{"n_layer": 10, "d_model": 576, "n_head": 6, "n_kv_head": 3, "head_dim": 96, "d_mlp": 1536, "vocab_size": 11356, "activation": "swiglu", "norm": "rmsnorm", "norm_place": "pre", "norm_eps": 1e-05, "positions": "learned+rope", "rope_base": 10000.0, "rope_fraction": 1.0, "qk_norm": false, "attn_scale": 0.102, "bias": "none", "tie_embeddings": false, "parallel_block": false, "init": "trunc", "init_std_qkv": 0.0158, "init_std_o": 0.0, "init_std_up": 0.0158, "init_std_down": 0.0, "optimizer": "muon_variant", "lr": 0.006, "lr_mult_o": 2.0, "beta1": 0.9, "lr_head": 0.0045, "grad_clip": 1.0, "warmup_steps": 200, "schedule": "cos", "final_lr_fraction": 0.0, "batch_tokens": 131072, "seq_len": 1024, "doc_mask": true, "train_tokens": 752100000, "steps": 5739, "dataset": "wikipedia_en"}
MLP neurons of a small language model. Each row is named by its layer, matrix (gate and up: input weights; down: output weights) and neuron, and shows model dimensions 16-79. Each number is 50 + 10 x the weight over its row's rms, rounded and kept within 0 to 99. A neuron's up and down rows have the sign that makes its largest values positive.
A block is one neuron, or neurons of one layer that tend to fire together. After each block is what it responds to, as a language model described it from the Wikipedia text at the highest values.

L4.gate204:44 48 50 56 38 49 48 58 48 52 60 45 48 34 60 66 42 55 66 50 48 58 61 59 50 58 54 49 53 60 54 61 46 47 41 54 58 55 49 55 77 46 37 44 48 43 48 40 63 53 54 48 51 33 60 36 52 50 54 47 71 38 45 68
L4.up204:35 65 35 59 49 60 61 22 45 51 47 59 54 54 46 50 43 46 40 60 56 39 51 44 64 56 28 64 50 57 70 63 51 44 38 38 37 31 44 43 54 44 51 52 62 36 32 59 62 58 46 65 24 54 52 49 38 59 55 40 57 40 39 52
L4.down204:68 55 58 52 42 64 56 61 59 50 44 51 60 30 39 66 48 31 38 59 53 62 72 53 77 57 55 59 50 46 26 54 49 34 47 61 60 54 58 47 47 53 37 40 66 41 38 59 36 57 51 40 47 44 48 48 59 51 50 38 52 65 58 63
L4.gate247:65 74 46 59 34 41 33 60 57 42 36 42 43 55 53 59 59 40 60 56 64 53 73 54 39 54 44 44 70 74 65 57 62 41 48 51 50 53 55 60 49 62 45 47 56 52 55 52 43 57 58 50 47 60 47 44 43 60 43 50 36 33 58 55
L4.up247:54 32 45 33 32 49 53 38 50 64 45 51 68 43 54 61 42 44 58 63 67 47 55 57 57 62 56 50 48 49 30 50 60 47 67 37 52 62 52 46 61 45 60 56 23 57 64 51 45 52 55 51 56 42 46 64 52 63 42 56 34 49 52 62
L4.down247:57 68 32 66 29 39 46 44 39 52 57 53 55 51 59 42 62 54 51 61 62 63 57 49 43 54 38 67 38 46 52 28 54 58 46 46 54 54 55 54 58 60 55 36 69 36 48 60 33 52 43 46 38 48 51 56 52 60 50 79 55 63 50 47
L4.gate1226:44 49 44 38 37 35 50 46 25 59 49 58 65 41 61 62 63 37 48 57 61 41 48 54 59 44 59 47 42 44 55 45 32 54 63 48 42 50 42 35 40 34 49 63 34 47 42 55 43 52 39 38 53 55 58 49 46 63 54 47 55 41 37 56
L4.up1226:52 51 46 56 39 56 48 54 51 56 66 44 30 47 45 37 58 26 51 69 37 49 36 58 67 39 33 66 54 32 54 61 70 34 48 55 46 40 68 48 56 54 36 49 43 54 40 55 55 41 37 53 51 56 41 33 45 37 62 52 39 46 55 45
L4.down1226:38 45 55 48 58 44 68 55 56 34 46 48 60 61 43 49 67 46 46 40 48 32 62 62 54 41 54 57 52 53 44 49 55 56 50 44 68 43 40 31 56 47 44 56 50 49 60 57 51 50 63 43 60 46 44 52 53 35 62 72 49 63 71 61
L4.gate1386:41 65 57 73 39 52 52 59 55 54 36 45 35 58 41 37 59 48 43 62 56 50 58 45 55 56 37 58 43 51 53 41 39 56 42 50 35 30 43 58 77 55 41 56 52 41 39 77 59 46 45 44 34 41 50 62 43 53 51 74 51 61 57 39
L4.up1386:50 62 49 37 31 33 47 53 57 77 48 38 59 47 58 45 54 42 44 51 39 34 34 52 64 67 40 63 56 49 47 56 43 49 65 58 49 51 54 69 62 42 43 42 45 36 48 46 52 35 51 49 67 49 47 56 47 42 58 46 66 47 53 45
L4.down1386:52 66 51 45 37 59 44 33 50 56 76 40 62 52 64 39 46 54 63 38 54 54 58 63 50 36 54 62 56 39 50 40 43 48 55 51 48 53 32 42 42 48 52 43 48 38 48 59 38 55 24 46 51 36 68 50 49 61 50 62 51 62 35 48
Description: Verb awaiting its object. Fires on the last piece of a verb, often an -ing form or verb after "to", just before its object: securing, provide, deliver.

L3.gate539:48 52 33 67 56 67 47 44 57 47 70 39 51 56 70 39 59 41 50 50 46 55 51 47 40 50 50 43 58 53 26 45 63 48 45 71 27 54 63 48 42 41 56 43 49 35 49 46 65 52 57 47 64 47 26 61 48 49 54 41 43 42 43 55
L3.up539:57 72 43 67 66 57 75 55 50 41 51 36 59 46 69 61 48 65 49 22 47 36 71 60 64 46 54 61 41 51 49 62 30 48 35 41 39 38 47 53 49 54 61 48 52 60 58 49 39 51 52 41 61 50 49 61 39 63 50 54 66 63 36 65
L3.down539:55 44 40 40 37 59 55 66 55 45 57 46 45 53 46 47 46 48 61 49 44 46 42 61 41 64 52 54 54 35 43 55 48 39 48 68 44 32 45 46 70 69 42 50 48 52 54 69 39 39 48 46 40 54 67 69 36 52 48 57 62 43 23 75
Description: Relative pronouns which/that. The words which and that opening a relative clause right after a noun phrase (e.g., a protein that, the song which, agree that), plus occasional nouns after the.

L2.gate136:50 67 43 46 48 60 34 40 51 42 58 54 63 64 38 50 55 49 41 46 56 33 65 64 46 47 62 37 58 59 47 31 34 48 44 50 45 56 45 38 48 34 51 51 38 48 55 51 48 48 41 54 50 59 47 48 46 35 47 49 34 59 69 57
L2.up136:67 75 51 54 28 54 48 32 63 38 38 50 50 59 44 42 49 41 47 46 41 38 57 56 53 52 65 43 59 46 38 41 46 56 44 54 56 65 57 52 52 34 56 49 37 40 57 54 30 30 52 57 58 61 66 39 33 66 37 35 65 54 57 71
L2.down136:47 37 37 35 53 35 49 56 35 55 45 65 48 60 44 43 48 50 49 55 59 60 73 50 55 56 46 64 38 42 53 48 57 43 42 55 43 53 53 56 68 47 23 57 57 53 29 34 52 59 47 54 59 46 55 64 33 52 55 36 57 42 50 38
L2.gate468:70 67 61 53 27 48 52 58 60 45 35 49 47 47 55 38 55 48 49 55 38 42 38 48 43 45 70 52 52 48 62 47 71 54 53 41 44 49 55 61 70 46 53 53 53 83 49 52 44 58 50 69 41 41 57 48 34 54 57 52 56 74 35 59
L2.up468:50 45 50 51 35 55 42 33 47 63 44 52 43 60 56 46 42 58 58 53 45 45 68 54 38 54 47 48 75 61 66 52 48 46 58 30 47 60 51 41 53 41 42 62 43 54 33 58 50 63 52 54 58 43 58 69 41 46 74 55 35 56 47 41
L2.down468:28 54 39 45 59 59 68 31 70 60 59 53 40 45 38 42 59 51 42 36 61 45 53 61 60 24 45 37 63 51 48 64 50 60 54 58 53 54 49 50 56 57 53 65 43 25 49 45 55 59 45 39 50 63 38 66 40 49 53 41 42 53 57 45
L2.gate906:40 44 57 53 54 67 45 42 50 49 46 65 49 51 57 44 42 49 43 52 40 35 59 67 76 42 46 39 49 41 43 33 41 34 47 72 44 60 44 42 69 42 44 50 46 36 38 38 32 41 44 51 61 49 50 47 44 54 45 55 37 33 61 63
L2.up906:41 71 79 50 48 40 69 61 70 50 45 41 46 56 45 43 58 46 54 52 56 60 35 64 52 45 55 53 50 41 52 45 34 45 45 56 57 62 53 33 56 47 46 58 57 64 42 59 44 41 43 57 28 44 63 49 35 48 53 38 48 53 65 53
L2.down906:44 37 50 59 26 47 50 60 26 34 31 44 42 51 49 63 49 59 42 50 44 48 52 56 45 73 61 53 44 39 64 15 63 61 34 45 44 60 59 53 52 45 40 43 44 45 37 52 33 54 56 39 54 67 55 65 45 54 55 47 72 42 64 68
L2.gate948:55 41 36 39 48 50 49 58 75 62 48 63 51 80 50 45 51 41 30 47 59 37 39 44 36 54 62 54 60 60 51 54 53 61 67 41 31 44 56 51 38 58 66 66 49 26 40 43 57 45 43 56 59 53 58 48 41 46 65 44 56 57 42 50
L2.up948:47 55 49 71 34 41 52 51 53 54 66 51 47 59 44 48 57 34 33 57 47 43 51 42 45 62 59 46 34 54 63 57 55 51 59 56 51 43 60 37 51 38 55 42 38 54 53 64 64 67 49 55 54 56 40 50 43 59 62 33 47 44 42 51
L2.down948:47 60 56 54 50 39 26 43 25 48 49 64 44 47 52 56 40 32 55 64 44 46 55 48 52 55 49 42 35 41 64 46 64 46 50 52 60 50 63 48 60 34 30 50 51 50 50 44 39 63 39 42 43 56 41 39 31 70 65 34 52 70 39 62
Description: Transitive verbs before objects. Verbs or verb-final pieces that take a following object or by-agent, like received, produced, manufactured, won, garnered, in biographical and descriptive prose.

L4.gate178:51 38 62 51 49 31 43 70 47 51 49 49 49 56 56 46 50 50 58 29 45 62 51 45 57 41 40 45 47 57 44 52 59 53 37 55 42 48 36 56 48 50 41 41 55 56 58 67 28 45 39 23 58 49 27 58 63 38 57 39 70 47 49 50
L4.up178:62 55 36 39 39 39 58 47 62 41 32 60 72 59 50 62 49 59 59 54 77 55 49 55 59 44 57 72 39 36 46 25 44 45 52 60 36 70 41 59 50 52 54 46 44 48 57 55 51 51 35 64 58 48 63 58 47 37 44 46 62 37 53 49
L4.down178:48 31 48 50 50 48 61 40 61 55 49 46 45 52 59 59 55 38 50 49 59 46 55 77 60 31 48 69 55 63 64 53 48 48 41 45 62 71 50 56 70 50 50 43 46 54 46 43 38 61 51 41 72 56 65 52 32 54 53 48 56 57 66 52
L4.gate402:41 49 39 51 25 58 25 42 48 40 55 55 59 37 45 51 43 53 68 32 50 38 50 57 37 53 47 49 24 46 35 35 58 64 48 36 59 50 47 44 35 43 48 50 60 47 57 59 49 56 31 36 56 37 58 55 50 42 43 46 46 55 42 56
L4.up402:64 60 78 51 37 54 45 47 49 40 51 65 52 50 52 39 48 69 52 62 49 39 63 33 46 47 63 41 42 58 42 36 43 50 33 57 60 62 59 54 50 44 67 55 53 57 38 50 63 55 36 55 45 47 62 49 51 36 44 40 60 63 62 62
L4.down402:54 47 51 52 50 54 49 61 58 52 55 53 41 44 56 66 52 45 48 37 59 43 37 74 28 32 62 63 51 37 53 52 50 53 47 45 52 50 39 36 60 41 43 57 41 59 68 34 67 47 53 47 53 45 45 58 48 62 42 62 46 43 51 40
L4.gate554:53 47 44 51 38 55 59 33 44 56 47 51 68 52 66 35 41 51 46 68 58 47 43 46 41 39 54 50 46 73 66 35 43 49 35 53 47 76 57 72 60 43 56 57 59 33 46 45 56 65 50 71 61 49 41 59 40 51 37 27 57 47 43 59
L4.up554:51 33 41 49 48 62 40 38 49 37 72 27 48 56 54 56 46 49 34 55 39 45 72 47 53 53 50 41 27 39 66 47 38 69 35 30 60 55 56 25 56 40 40 31 53 49 63 44 58 49 66 46 47 73 46 36 34 57 49 29 61 54 42 55
L4.down554:56 55 53 48 54 58 47 38 52 68 35 39 57 46 48 47 47 47 48 45 50 38 28 59 51 55 54 46 58 44 53 44 56 58 41 52 61 40 44 65 39 60 47 53 51 42 46 60 49 33 31 52 50 64 34 58 49 41 54 54 44 48 51 51
L4.gate815:74 42 37 48 56 53 50 56 39 65 57 44 55 40 62 48 47 39 58 44 52 47 41 42 54 58 51 31 44 57 38 34 60 36 45 42 64 30 47 54 41 52 47 72 36 62 49 51 46 64 45 40 54 45 61 40 35 29 52 49 64 46 50 46
L4.up815:48 56 42 66 49 50 53 29 65 48 45 38 45 56 54 55 51 53 59 28 42 21 52 43 28 49 60 47 36 39 51 50 60 45 53 60 46 48 69 49 35 38 62 50 33 41 31 62 66 62 49 44 47 50 52 51 48 46 64 60 65 61 52 63
L4.down815:44 76 32 50 31 62 49 52 58 40 37 42 27 60 64 37 54 24 38 52 55 48 77 55 25 36 50 38 49 53 53 45 51 48 40 60 48 57 67 55 69 51 49 57 49 65 50 56 56 58 46 62 45 62 43 42 47 63 42 62 45 56 60 48
Description: Decimal digits and word-ending pieces. Mostly digits right after a decimal point in percentages and stats tables (61.95%, 21.6%, .598), plus final pieces of names and non-Latin words (Goldwyn, Евгений).

L3.gate522:43 56 68 49 47 29 77 35 49 43 39 59 61 48 43 63 57 38 40 46 75 43 79 55 49 47 60 60 64 37 58 56 39 42 53 35 47 38 59 61 18 29 42 53 52 38 49 45 46 56 43 45 45 62 58 54 44 48 54 53 61 47 73 53
L3.up522:47 57 60 48 33 42 30 31 36 26 43 52 41 56 55 52 63 49 50 60 30 54 58 49 53 64 30 43 34 55 53 41 67 63 34 49 34 50 51 80 73 54 33 51 43 55 48 36 41 47 48 44 70 62 40 55 46 61 34 76 55 32 46 35
L3.down522:41 58 31 44 46 30 49 30 58 62 57 53 50 44 67 36 62 57 43 61 59 57 59 61 50 68 39 58 46 37 41 30 41 58 38 66 43 56 52 48 61 37 49 67 47 46 46 40 48 59 53 37 65 49 45 59 44 52 52 43 53 57 59 39
Description: Verb before its object. Verb forms, mostly -ing participles after a comma or infinitives after "to", that take an upcoming object, e.g. scoring, capturing, to find.

L2.gate397:54 47 49 64 51 53 50 31 35 67 45 44 57 50 55 50 53 47 48 56 55 57 52 43 41 53 68 57 68 49 53 54 50 42 62 55 44 50 39 36 33 51 46 56 46 46 59 50 40 48 47 51 41 47 50 42 58 61 57 71 53 60 61 66
L2.up397:56 53 55 66 52 58 48 50 50 55 51 45 52 52 42 62 44 53 46 47 43 49 40 75 56 50 52 49 63 56 35 55 51 63 55 57 47 31 57 57 45 27 63 50 59 47 54 52 59 40 63 46 47 40 50 70 41 59 55 38 30 37 56 63
L2.down397:60 46 49 60 52 52 35 42 52 61 57 45 66 61 52 59 41 47 39 48 42 54 46 60 53 58 61 31 51 50 41 53 55 49 57 63 46 46 50 60 55 58 67 52 51 47 32 39 47 52 63 55 47 52 55 51 40 66 45 44 51 43 62 63
L2.gate480:38 44 47 50 57 56 55 57 50 60 61 47 55 45 48 34 68 58 68 44 45 65 53 37 69 60 53 65 56 52 47 63 54 45 63 44 59 45 50 31 46 43 45 41 41 62 47 40 67 54 48 65 58 36 49 32 49 55 55 42 35 60 35 43
L2.up480:60 62 55 52 64 55 62 46 58 61 56 50 50 49 53 52 50 49 55 50 63 48 57 31 71 39 44 69 66 61 60 69 50 57 75 58 51 56 46 52 47 43 39 48 46 59 49 57 64 52 38 59 58 52 47 56 46 50 55 51 61 43 45 32
L2.down480:27 61 63 41 56 53 55 33 49 52 55 56 57 54 63 54 53 34 55 50 49 41 41 57 42 82 29 49 42 52 50 62 54 47 56 45 39 47 66 49 49 52 57 32 61 64 54 36 57 69 59 36 57 36 51 46 55 44 47 48 48 61 36 39
L2.gate589:43 70 56 56 55 55 76 59 58 42 44 45 47 50 39 66 52 64 42 37 59 48 46 65 47 48 36 43 69 49 39 56 43 47 42 37 42 60 49 33 46 50 35 55 39 57 34 63 49 56 56 61 59 45 48 42 37 60 33 55 34 58 43 65
L2.up589:42 40 48 48 42 48 36 45 50 53 44 53 51 63 51 59 58 38 36 55 55 49 26 52 54 57 51 50 61 36 61 43 52 55 41 37 65 63 64 45 35 41 46 46 58 36 52 53 44 25 54 72 67 45 62 45 56 46 40 53 47 47 53 51
L2.down589:56 54 68 54 68 49 46 61 48 49 52 45 57 48 24 60 47 50 62 39 45 51 42 44 53 53 57 31 61 47 56 53 51 43 55 52 50 49 29 41 44 65 44 60 43 56 40 45 40 52 42 41 50 39 47 42 39 56 54 63 69 58 42 66
L2.gate716:48 52 36 41 37 51 27 56 54 55 56 62 50 82 48 45 31 61 51 46 47 74 49 55 45 51 54 47 49 48 48 47 53 46 42 54 48 65 48 39 59 37 33 53 41 63 63 38 52 43 41 50 52 36 54 38 35 62 55 61 53 49 57 43
L2.up716:51 55 55 36 61 53 36 48 40 38 41 58 64 55 42 53 38 57 50 48 39 63 62 57 52 59 72 54 59 34 33 41 44 37 49 48 47 49 52 28 47 64 48 39 40 42 47 40 36 33 54 60 59 47 50 39 44 61 64 66 42 52 53 45
L2.down716:37 37 52 65 40 47 40 39 61 49 49 42 67 72 39 42 44 44 48 45 41 40 27 51 56 61 50 45 47 42 63 44 61 52 66 62 60 38 51 37 46 45 58 31 46 52 50 44 64 40 48 65 47 54 55 64 49 61 33 39 43 59 47 55
Description: Relative-clause "that". Mostly "that" directly after a noun, opening a relative clause ("a floor that functions", "the river that flows"); weaker on table pipes, list dashes and score hyphens.

L3.gate588:55 45 29 68 41 48 50 52 47 35 39 33 53 52 55 56 42 58 39 36 36 41 41 53 30 49 42 48 44 73 50 41 45 54 52 57 40 63 52 52 51 57 32 55 60 60 39 66 42 47 64 50 57 53 50 56 70 47 50 45 39 51 48 57
L3.up588:33 39 33 57 49 57 47 54 33 47 42 58 40 45 57 46 40 55 54 71 45 27 59 47 52 42 52 50 45 44 46 42 43 56 46 48 55 47 50 36 59 42 37 52 59 40 50 37 40 59 53 52 56 57 52 53 39 56 43 42 42 45 74 67
L3.down588:81 39 56 54 43 54 50 50 34 60 43 51 46 58 55 50 61 57 49 52 54 56 46 52 32 52 56 49 53 62 56 31 53 45 47 57 50 47 57 30 47 57 42 59 47 54 37 47 44 52 44 22 65 56 51 53 53 53 35 52 43 49 48 59
Description: Closing pieces of units. Final piece completing a number, name or quoted title, mostly decimal digits after a point (9.8%), closing quotes, and possessive apostrophes (NASA's).

L4.gate49:38 53 43 35 58 64 54 34 51 60 57 56 33 51 46 44 61 33 50 69 60 62 47 66 34 45 31 47 56 51 52 54 55 31 50 51 42 42 49 53 73 70 60 46 41 50 50 50 46 44 32 33 48 28 72 54 53 50 53 45 47 14 51 50
L4.up49:53 54 57 49 51 52 62 50 63 55 48 72 44 36 52 56 38 47 64 57 60 57 25 56 40 44 57 59 39 43 43 47 52 71 33 40 35 53 49 48 46 48 68 51 31 41 57 59 62 60 66 46 50 45 40 44 48 70 47 59 72 47 63 61
L4.down49:48 52 41 51 47 64 53 53 36 62 45 40 49 33 68 50 63 38 49 45 60 50 43 50 43 33 50 61 48 51 60 61 57 53 38 76 56 54 47 63 41 51 67 58 28 41 45 29 62 46 49 51 60 37 49 61 64 42 40 51 45 53 43 58
L4.gate758:46 58 27 56 55 29 44 62 36 54 57 45 47 55 57 63 45 35 49 44 60 63 47 40 63 49 66 59 39 35 57 37 23 48 53 66 42 37 45 64 57 58 42 51 42 47 38 45 47 43 46 41 62 37 64 58 51 48 46 68 53 65 49 48
L4.up758:42 69 49 53 34 52 43 42 42 48 69 59 41 47 38 55 56 42 61 57 48 55 47 37 54 57 51 52 40 36 45 49 31 28 56 40 49 54 31 52 47 48 50 45 52 41 55 48 47 55 39 45 57 36 59 43 43 48 58 51 67 42 38 43
L4.down758:43 63 36 36 48 55 53 43 52 44 22 70 48 52 48 36 53 51 48 49 55 77 31 58 65 40 44 63 59 51 61 41 78 81 31 50 49 43 54 36 42 41 45 50 56 50 50 45 46 71 53 55 55 71 38 57 51 48 49 71 39 54 49 61
L4.gate1028:47 52 52 46 71 47 42 47 61 66 56 56 59 57 50 42 66 67 52 57 75 55 45 55 40 58 55 37 50 30 40 31 42 60 38 64 34 61 49 60 41 62 51 54 49 64 54 36 48 49 51 42 40 54 41 46 32 65 39 53 36 40 57 64
L4.up1028:54 61 67 51 53 40 43 73 61 59 48 43 39 55 58 50 60 40 57 47 51 54 49 63 46 46 70 69 37 51 50 48 43 56 55 63 56 49 42 64 60 48 57 34 61 77 42 46 40 32 58 56 45 50 32 61 44 36 58 63 39 78 57 34
L4.down1028:35 42 33 57 51 40 45 56 41 51 47 56 69 31 52 55 41 40 37 59 47 42 27 46 31 38 33 48 61 38 67 55 67 55 54 46 39 70 40 54 52 81 48 65 48 53 59 46 52 30 62 52 43 61 53 52 61 47 36 50 56 59 56 49
L4.gate1032:44 42 54 67 54 58 42 40 41 50 48 53 58 41 56 48 43 58 48 46 63 65 64 64 30 45 67 34 46 36 55 37 30 37 68 57 50 56 48 51 52 53 43 46 35 49 40 45 47 60 41 45 63 48 52 43 48 57 54 57 42 58 42 61
L4.up1032:46 49 48 41 52 44 51 70 52 60 52 46 57 62 61 63 40 40 50 36 39 33 49 47 53 47 56 44 37 47 40 53 61 45 33 66 47 55 60 51 48 60 63 46 60 49 68 44 48 48 45 57 52 77 41 56 45 49 59 31 75 47 31 63
L4.down1032:37 49 47 64 60 52 60 55 66 68 44 47 49 64 48 64 41 64 61 42 48 48 65 71 32 47 48 52 39 56 56 41 47 43 52 44 46 49 55 50 48 60 55 61 48 47 41 51 60 73 43 62 48 54 55 57 47 49 44 74 50 38 48 67
Description: Relative clause openers. Relative pronouns starting a clause after a noun phrase, mostly that, which, who, as in a medley that also; weaker on also, with, where.

L2.gate68:64 47 42 46 52 41 43 39 53 48 61 66 63 47 53 45 64 30 40 59 64 42 40 59 57 40 52 63 41 52 54 50 60 58 44 56 38 48 57 46 36 54 46 41 35 51 68 50 37 51 59 50 45 52 60 49 57 38 64 51 35 62 64 39
L2.up68:34 54 48 44 73 53 50 34 34 38 57 47 52 54 76 55 55 43 55 50 48 54 33 53 49 52 44 58 51 51 51 42 59 53 64 53 30 36 52 46 29 52 41 58 52 59 76 53 55 46 45 48 42 33 58 43 39 39 61 62 57 40 66 62
L2.down68:54 51 49 17 47 42 52 47 40 35 59 49 68 54 60 47 57 50 64 62 49 60 48 59 70 40 49 47 50 44 31 39 44 46 60 66 39 57 42 50 46 54 44 34 55 45 68 59 60 37 70 45 42 47 53 55 54 41 47 60 55 48 59 59
L2.gate506:45 49 43 43 52 40 37 43 48 54 30 48 46 41 50 41 50 51 39 52 37 58 68 63 64 44 52 70 44 53 38 62 46 65 51 49 46 43 54 49 54 46 42 47 46 58 63 56 53 57 59 53 50 41 40 49 68 49 56 53 43 64 52 54
L2.up506:44 73 41 29 57 34 52 54 47 49 36 47 42 36 39 35 41 30 40 50 52 70 58 46 65 46 55 49 44 45 36 42 40 50 74 44 53 37 43 51 32 57 50 56 58 59 59 46 48 70 52 35 45 46 64 53 66 57 54 50 59 51 51 36
L2.down506:48 50 36 38 49 36 36 52 62 53 41 38 60 46 48 51 48 28 44 36 53 45 43 47 61 37 45 51 56 39 59 23 62 62 54 36 63 44 39 49 43 54 47 63 44 42 39 38 43 34 55 59 59 55 68 52 55 32 46 41 62 45 66 51
L2.gate1108:39 66 31 48 44 37 36 38 50 40 53 52 51 55 56 56 40 46 53 52 62 60 39 59 32 50 52 47 60 48 37 44 57 55 48 43 24 43 39 50 24 49 48 44 56 62 60 53 47 58 63 32 45 48 43 53 28 46 46 38 46 25 69 59
L2.up1108:47 48 52 59 59 44 45 38 53 41 58 43 35 43 49 45 45 34 53 41 60 51 67 31 49 32 49 41 49 50 35 48 62 48 38 59 50 43 42 53 52 60 33 59 64 51 69 48 55 44 52 52 44 62 60 61 75 37 61 46 54 48 60 40
L2.down1108:60 51 59 42 52 46 26 63 44 57 52 47 66 50 41 52 51 36 46 58 41 57 57 48 63 67 29 41 32 43 50 47 40 52 67 59 60 28 53 49 55 39 48 54 60 53 37 47 39 47 49 48 39 49 48 34 53 56 57 52 39 56 70 34
L2.gate1492:52 68 52 44 70 38 58 45 55 34 63 47 41 51 50 55 56 44 60 45 71 56 36 50 45 60 56 57 50 45 54 37 48 54 46 53 47 34 61 44 33 60 49 34 50 41 56 54 49 58 56 38 47 41 35 55 51 44 36 68 45 50 38 59
L2.up1492:44 53 55 32 45 56 53 61 38 53 51 43 48 50 58 47 48 33 46 52 75 58 42 62 53 58 51 47 51 50 47 52 47 57 42 52 59 51 38 62 35 56 57 54 50 46 50 52 52 43 41 36 51 34 43 58 49 47 37 49 52 38 37 42
L2.down1492:45 50 43 51 53 45 50 46 59 49 66 55 51 48 56 47 58 58 51 49 58 48 70 56 53 60 44 54 47 56 46 24 51 67 30 76 46 60 53 35 44 45 55 52 54 48 74 45 48 50 52 39 52 46 69 54 37 45 56 55 59 53 69 52
Description: Leading digits of numbers. The first digit token of a number in any text, especially a multi-part number like 3,921, 6.5, 18th, or 4–1.